MLP neurons of a small language model. Each row is named by its layer, matrix (up: input weights; down: output weights) and neuron, and shows model dimensions 272-527. Each number is 128 + 32 x the weight over its row's rms, rounded and kept within 0 to 255. Numbers have three digits each.
Before each neuron's rows, "fires on" lists the tokens most often at its 100 highest values on Wikipedia text that the model never trained on.

fires on: " the", " in", " of", " as", " until", " since"
L5.up2474:087142125176055146136165134121152080165099150127131119110119112170076101147164167138113125091152099149125095105103106116159117171101165105119119072132148073128097092137116155147167148130083179187063096144126108086163153097109099101125164167093105138096100098196149137130179145126136145134088072107104127156068174127114160130166097085133188156119210150083168112135024152167108119166095112115122136134180151138119137197079145141173156177139093144119163141116160089118119128215189134081150083150179124115154139142158115136130107193114106157053093173124160140211068141127108064144158126140101122159218203169115104135119136090046116116052130110103107138174138147180126151115126091067122125114143113196071164107087089149140133182098168112093180149162111115149096130133151102
L5.down2474:136122080138150120085099109115124092175140136094122094082111170182195133124133172107203144157098088129160131108155078176145141150096143129116117067121128095102137124152090188132125117130108174124079164099144094127144138191159147129141104121182143147126174097125188048110122098084098096150143109068165150118144154134161113117137181110118168152133134095202091069143167112119096137136160099120141159091076161059129182118050142107076140109081135182100132154118081124138118145183142101099091119060151112124139115144116120117049071179173110128146167156117188138108186118162103060150085125082150146084064096042147082154146090182142098136115108112101120152097183117153180157176085118125135109109152124185111153203108119132132139184143138079108133100112152097115140163177192088

fires on: ",", " of", " |", " in", " to", "|"
L5.up482:150109108138037163120146162142083118106066117113115165151093117062071136110102122089163174149136136109143126152125154134096118168197140134127130169128109072067129096134145173136161130082124117143100111101132122090119116131110167142116119110117072120156151162121076127096115143113173115118143115212112135113126149148132129153081117131116150136157116128062111082080128134187133175010175139123144128139209165090128100169080142131114111216157119115106183120185141114153137115134117202101203122044117153038108125122135143117087123144125174111138117132154161085185132135075116160081091173131200104088165155177151144079138148114150105172111136154112121126134148111157160142141091140080093124157018165139115127116119127126126143127198101133121101117174111145085163077117165168
L5.down482:186128105130115127127170176121120148127098071146111151116153104146133107103140148170087121107128148110108137133112136124139196122129077174123145112113170142151126127134082105143098108141133183108139113137131119091123103101137101063163133107139125150113076187105156150138172090110090144156136116080135111103107109181154126201129143115104129125103124148129163121142092124111085076113084127151085137086158164139126113155098170086129166130165078190098112188112166180100231150149080083119080158166124150160128099098133123078138070135105129127083132139136132133135086108161172131112161144099161111111097114172050138130099168138148133131146092118121126173071115074166085103106106140185152148128133106135121138073092170144093078113132085141120107151102112125129127152142122142

fires on: "B", "-B", "-b", "ep", "oc", "c"
L5.up643:123049094129126113157104133105143113163120152103162190125155178139127109146102110131135085140107091166182123069139126167112087113124113067094157150179095166170116088114181172106160165118154064175094175158084151114186180111108085124159121136136122209151117171155102095175159154152107113128097113102067123118091118118120109105087143119146117182132131157137132142141126056114142094135113137179118092113111090179091082143175136077116109139093086094095170135150106154161146133109113174117102130115108097060145157094155144145147130145111129134150122138185148119125123135150129052123139181130027185165114134123115138116169135134070125139135146073117174119159130116099141101132108143205145058121090130096118148139054127117177135192123172110158141202073135080119161147139128147
L5.down643:145128101161144134124132119118110120052080159069134165106156110174116171114141188116142148162067157088108094123149069175164102162111072156104104174157114175103149043162153185153149108196127053149150102163096119088097148090108123143152082101117116109155098098127151153168124131105169108087112156078127131072116150040135138140095137096139142165132108072170162155111122075115129150117161170177116147184128153099122113125130164122142114128134149155116118105129147062140168130134100178164061132171118111138128143136104166084161114130137132105145106120152135063079161110146139036136063137133095155155147140079148137143160131147168107141181135142141125121134126141138132144128164105141170119141119096116133120111110075160152109123152170112151093173190116161112118129160084065

fires on: " in", " of", " by", " on", " |", " into"
L5.up885:063161095159162116164046132110123124137114125082094185137145153105106113023161102061133139072121150110088164152153136151105093125077178087124108135112087138118136054119179137126123148151175126090160148130143066110163115153174176140153116101149118163196067153092178162129151140165167080121100129122127191098147159124100128173153151199130137143107215062160155103142098160150148144114148116124160111139104174179087144121145170121114143143111110165139093154106133082106099073128149137104118114098220167121069145132117158144152130064172140085124115112105127133161114125111115150063113106105114138134167147099108133135082135145138123102136103159136132096124085137096115117117157115166117080173125098118129130113164100148172122152128150107140141093115105106153115160147135150
L5.down885:073141128103091109126104107102130146154108180106156178117103174116166090133129133102184149162141096143153097090099117091140103102164081071188170095130154169116118107118135143180127164158136062065155129107084158106121131188127198120159133068160054110139118080142081059090156114140166090155155139109108125071116132082138113165169119100153140140115131110158144116149106125082115130119149112088115094176122166115083128117133169196133091150142137200146130108158172113146076176120128134094144102133134155150069130183102112161109179087152205061101154115160143187151108139129064126133136158109139204160142087139186147155115135050127122029079052173106150120150080113134146173115147120084134074137156125085116119130061140154100159148133144122114032088124138124096110128111139091

fires on: " and", " the", ".", " as", " The"
L5.up133:138112074111099111091113105109111126124107114166087168155164137134126124146064157079139150135091167123176170183113161138138091149164175180088144130186195114090116142118147151140149089113064095164067073128123108166181146091155136151135102145111097126108139164039156117110084098111122074158131112176169098081107155126119204126096142136155144123124180063106131084090065088144160122059156165140120123163138143123161075163210122123151096140187100092140117137130118109127137173114165110092176106136144123065145195153118111138120149110090177142158125072135165128170111147155142138163118142158147101093143191198144140123090110066136087185094101100091141148066119159138070071103097056128095136128108132142137172098146124153139121146059094146137155163255169105176169102084114154
L5.down133:099136200200110106128183092113115147155094144091174103176058124131091136082137091166093123123115074113104058096116146137151160205157107130071099125079102148109112172094088120132112128099117177126157152095122173092144160109084114174097142142149119133143106110172118133156145157139127136121143193091117142127137120135153095138062151178077141114136170107109153149065179133168133121134065131129139103124095133119115198115092128177098158139107141105101153140140135121117141119095108114133149146087166181138120084065127133158138120117164150134152187160082087133087137096099123104139148078107092255143153156099156154104170204172150178171141157144176109108140180095088169129120075146100148084131173140121088090136137085100159109101134143105071155146088154120106116150154088138

fires on: ",", " on", " –", " -", " (", " backing"
L5.up1109:166099091084121125129114136169145160121054151162167119164167175123124153143056048162119119184116133196106104146168154150116165147112127100115132114149111100140152173130159164118162073114113121145168144098125103075141068087139143123148110170092187128102116134120102115088175105116119151148221107204137131107086090151156137108154141099137156157130128119132123162141135114090137121183133254112148110091136115168191131078123118127077116160097131106133120133093107126077159157118191165102131137084159158187148151107095160084132123156116092082118085137066116149103111125129168105114142184120138098093120082163110137168125146116110077169158133145087142096170158138085133137129116141144205177121128176181139231144127117128123148125141076159168117138118145185110155107126145126
L5.down1109:070157137076167181127143177145132132036119163131165132168128088086083070145168119127128120080120105129104155158198117103081151135141136098125167133131105116144142162132147110112146169117123181110143107110207139164119098147159084079134137039109095148082128125113177111144087120144159129169138118181138107096115169115162079156100206111163061128140098098178160101166173170132103177150078136161178150167172135195136117114155167117118129122101213106109105164123162086156139107156159113109172104123154126135117098115082127148116119150147124117183126146087144147168163082107097094109112138133112093081130157098098156105122132169106192134082125138133108149157125163097163139129157130139133120179144119177138163126077171078080149149129161114182056123129148162076134110107078149

fires on: " of", " |", ":", " in", "|", " for"
L5.up2236:086142079132129073146150122108134177174170130086133164097121097116093123101173146153123152091143091142114081186097129123133124106151106092162115101150140163110119100084124156167143166145163151145121128116160073167134097104089126114098127145107086132163090154083165211102130186115145158096135127100183133190158181189091092136159135133115148184137108111163126122097153099144065143144138102169091155108181107158125179164117198154117133088152134124131133173060152095124088168112114114104151144140093162141112147116172174141140143126137144157090120147131147120117178108183144135152141108149063111106133163085153123085041091089122117104138052120117139145129114149108125103162132091066076112085134123142063221117137162140152112210073129098084165155079122143130090126180122135
L5.down2236:116093141097112122114107090129147139183084200096105162122122148118128115084147155117116101137131110091114141155063121162150045138092154099190107089169128161135105085115124103149186176181103142136128053122070088132115165102090148206149128143140140103137099160104114135113111166209150117136120109132158113108211158137125091141138081156146073152154228097124147077114144116127089117107096117119134113115120115095153119109148150079120160144182057169179136165155071118167157151125166140091158110115038105132083133114121127066141178107111135104125154132122129102168146148137150092131123163104104097165087024088181111138144122111145102132126135124116128155151083141139191062135125123103131090151124105086109172121099071119133173135139120115144110185191155106152123167110131150

fires on: " on", ",", " –", " -", " backing"
L5.up2525:126159103103124159162119092155117196118155089114148101101082085092156127121142108102112098121106084113143117127140134123183108079137152117115124128139098109137098103101099151121148093131172046067200089114170128075127117144104042063093111115095157161114150166114094133154099119133161103065185138143062098084166197156108141150100118155146189143114102072086120182139103126109172131119190120149098121117131144105183085110157136133075119149130083134152151102149144099165084136097096101141132113149134112146093128087197152131096131119119090105125115137090118155088099129157154141079116125152099167092126141109105101158129129205100151187049102113078140077079109138128079132110153111166161161092085154108120133106107126133084137107067014160125132119116143146078136166142148174
L5.down2525:105108102122128118128142154119198103085091159138173206079085164130112139093124103095183127146157103184108138155105074091085093121127084142084116113128170141195169122093125156167128194140107169096172148093146157148129139130164101153116151099149131136113121144093066129076101147177159070146175141146143220184135131166156161139074064099130115141151104142143129113131048092107168167097156164137120091091147102160070103069237172116119129097163145151094139165109121099102140102091198095113157216112118142107117114125134107085143124134097128093110086165121119168079110095105036089117117157173109151115101140157110148169130112140176133143119122159151082123151131133117086149174152127159214125153113134111074130078165174114160165175144153080111160213070117129132129149057109156

fires on: " |", " at", " is", " became", " from", ","
L5.up1983:084139115175138157089118112188142132123160146121058134125157137153137178186113109158109130080132166095157133132104110126097150154118149128040098058088103065150078102093113178109110136139141148115073132124121190128116141129146124167123125134104150077106146159123117035214165113132118156181125148109150088170107144090143183091154152134147130182141165101180121100093049116148073126122176135083105155083144130120217173099153179104133138152147135100195136139110171144198145105130118109149170193147093131144118121142103172137092135093127121048066110194162171151087112123077152150133157127103149113095255071183167160130161162130072162134106155099135118142145125101084139127099115101120152153132071165158110114143090161146130117146129158031098180137181099140168152139123091132
L5.down1983:175132093150150119110117116097105113139153126109113171152119098129162157112101099107106061125119125145130180137121108168121105157110071142089134121118143128099176170142133134131122103126187104076164119115163107112100127159103129116105114143150131135112098042091181132087150091143157182116112135104145196109149122092105085092100171140121086171150104133144121077078162083090107194135168161115143146168136118177117169102061107145121142174129109041164072131065141121118112123091112127173178113113024142099106148096126130091111160118140200109122165124100183142123103135095138134109136168091107061152132086074169128121104161130104123124135143136107107148105129086074179099148147170146112158139126130098140092160140144153132094115198162140160143150089134148120125130150164168

fires on: " St", "B", "eb", "-B", "est"
L5.up2420:096131068121128134144148117133133142157208134151141084137181142109123135046147151109181080139157059113175122089141114100133084115104087118176079128116076128066134115098131189132140102110131156098184121076131174099150174123148131068149101140137149134183111148129141118121104141125124202088124141183139111147147172127152123116137118123145118157104130097123143080084102095135103153151075123205157129118140163132121067121125146097133081122105125044070098133117102108103171102124153131168138137143096132117102145139157110123102124114129173147117193153170136095150142147196066113096168119155128158168070166145118121112127118174086128093192124078096103140147078139153169141199106122160133119164177083129035080157105146140175070141130163116156155148116083097163122158153130171
L5.down2420:124136172054166173145105079165136129211069118059135068154117149131124139084152166096094110138122057092126174078141148063156098168182119159103107120151133074092097086099148180111137109115115091136145170131109118162128130121129174059123121074114127141154041128153134137093145159117136146129135160146111072074088108121092108134071113099150154086200109046118116091135141188118114155129081167165086122146163140152185139093135135094120151078141122137113106125162163038155151149143119154138128145176136123032142116133133056130159112087182125126132143176057167153135142113175108086192145100146125154144110144151070084099135076138136129163186111062144144104120100190143162124170194174143149086139110178112155089087167090112149129090151138151143071171179117126111119112115130144

fires on: " the", " in", " and", " is", ","
L5.up2980:161115127072068114129099094130126094126139129104115140150142107151157126104093134107184114106096153190150097070155159114111161118085165141064149060138055154140103135100117150123124109129095086101038190152094116083124095126169139152165066123089063118105116085187131099157113129133080141168119119128090055160173104063140108172160194108099093124115132123024132139124086172145094139118166106078079185163113189143136109147151103070095137147168139096069117102153081088121112104146037178113157091158149131116143156126119149136119165152135146136114148187167134137144160132160109163153115116117115136135091142137146137111120155067133168140079130109121179126159147110154106081159075079146099133185137133086060120135111123099086112179179116156117165130181114066126137147108109162
L5.down2980:120092138132133129173138136167099130129162096082145152158120102178186093106108093158165192108109154128132118197120128180087098187124165207147163143189116059161154126127160089127098158146077122105099087150094123125133133099105121100140112098072101132105124138136151118122134163064121092119122145089107098134113156135159131104087183090123106085120126134120136100086133099108136144054110117095128124137133126137094075145019084155130149144139164144129157105126151081120144124089168110119145063167053098144127069114113145108120118103125129092127114134149116127072165118112089139116130100118048131143142102131146127143130102135168079142151062126126092184167137101103149117136129127151078155214137127131148089101126123117148120142175113116155133148085094074140077125138183199

fires on: "th", " was", " ", " (", "–"
L5.up1081:118135098152147140178116144141099103242129122085137090073086107143140093107142084088113133113137147117142101114158121144120192174146133090151102124134193081066096127155152150073066102123117142173174122139110097066113123125113125098134146164101113220131137146144056150099086097144151119154171135106145137110059181084096112146136134147153127178131067143088119131093072095159146073170051076158140109144139159143134036110117099159039111159144153123087094121120137125165120099072097154144112121133136127099054088156122131136163105110191142124085145113130125132130137195099111143095204136076113169120148106139141135130146169131139167107104133108105098131169180081128158148146106176168189120176150159133162121123135120183147102108154064138120169127161137131109121149146176149
L5.down1081:129111155118098162117136134106096071143140146171117133100096115152094104156196117098122077139096123100116161128159121160127144151093105106109131171112138202103107141107114136156192195170188108155129157079103069115156120102124144154097191093115189135139076067138121177177083122147097110180111100156118169136180141109190126118167203122131082143119072152136162167150136098114188082101061125093127139143158129150097109090048147098135143134148144145148118118106084151147154165149113125157123114149130090156113128090136161180067151057156145104140102138094032108129101105124184142098152114109117148118149142122118149098076126126194158139122147143179170177162110069144050156133099140129123133110143100138147152080133104135138118108149151030113110165125167070116120137218163165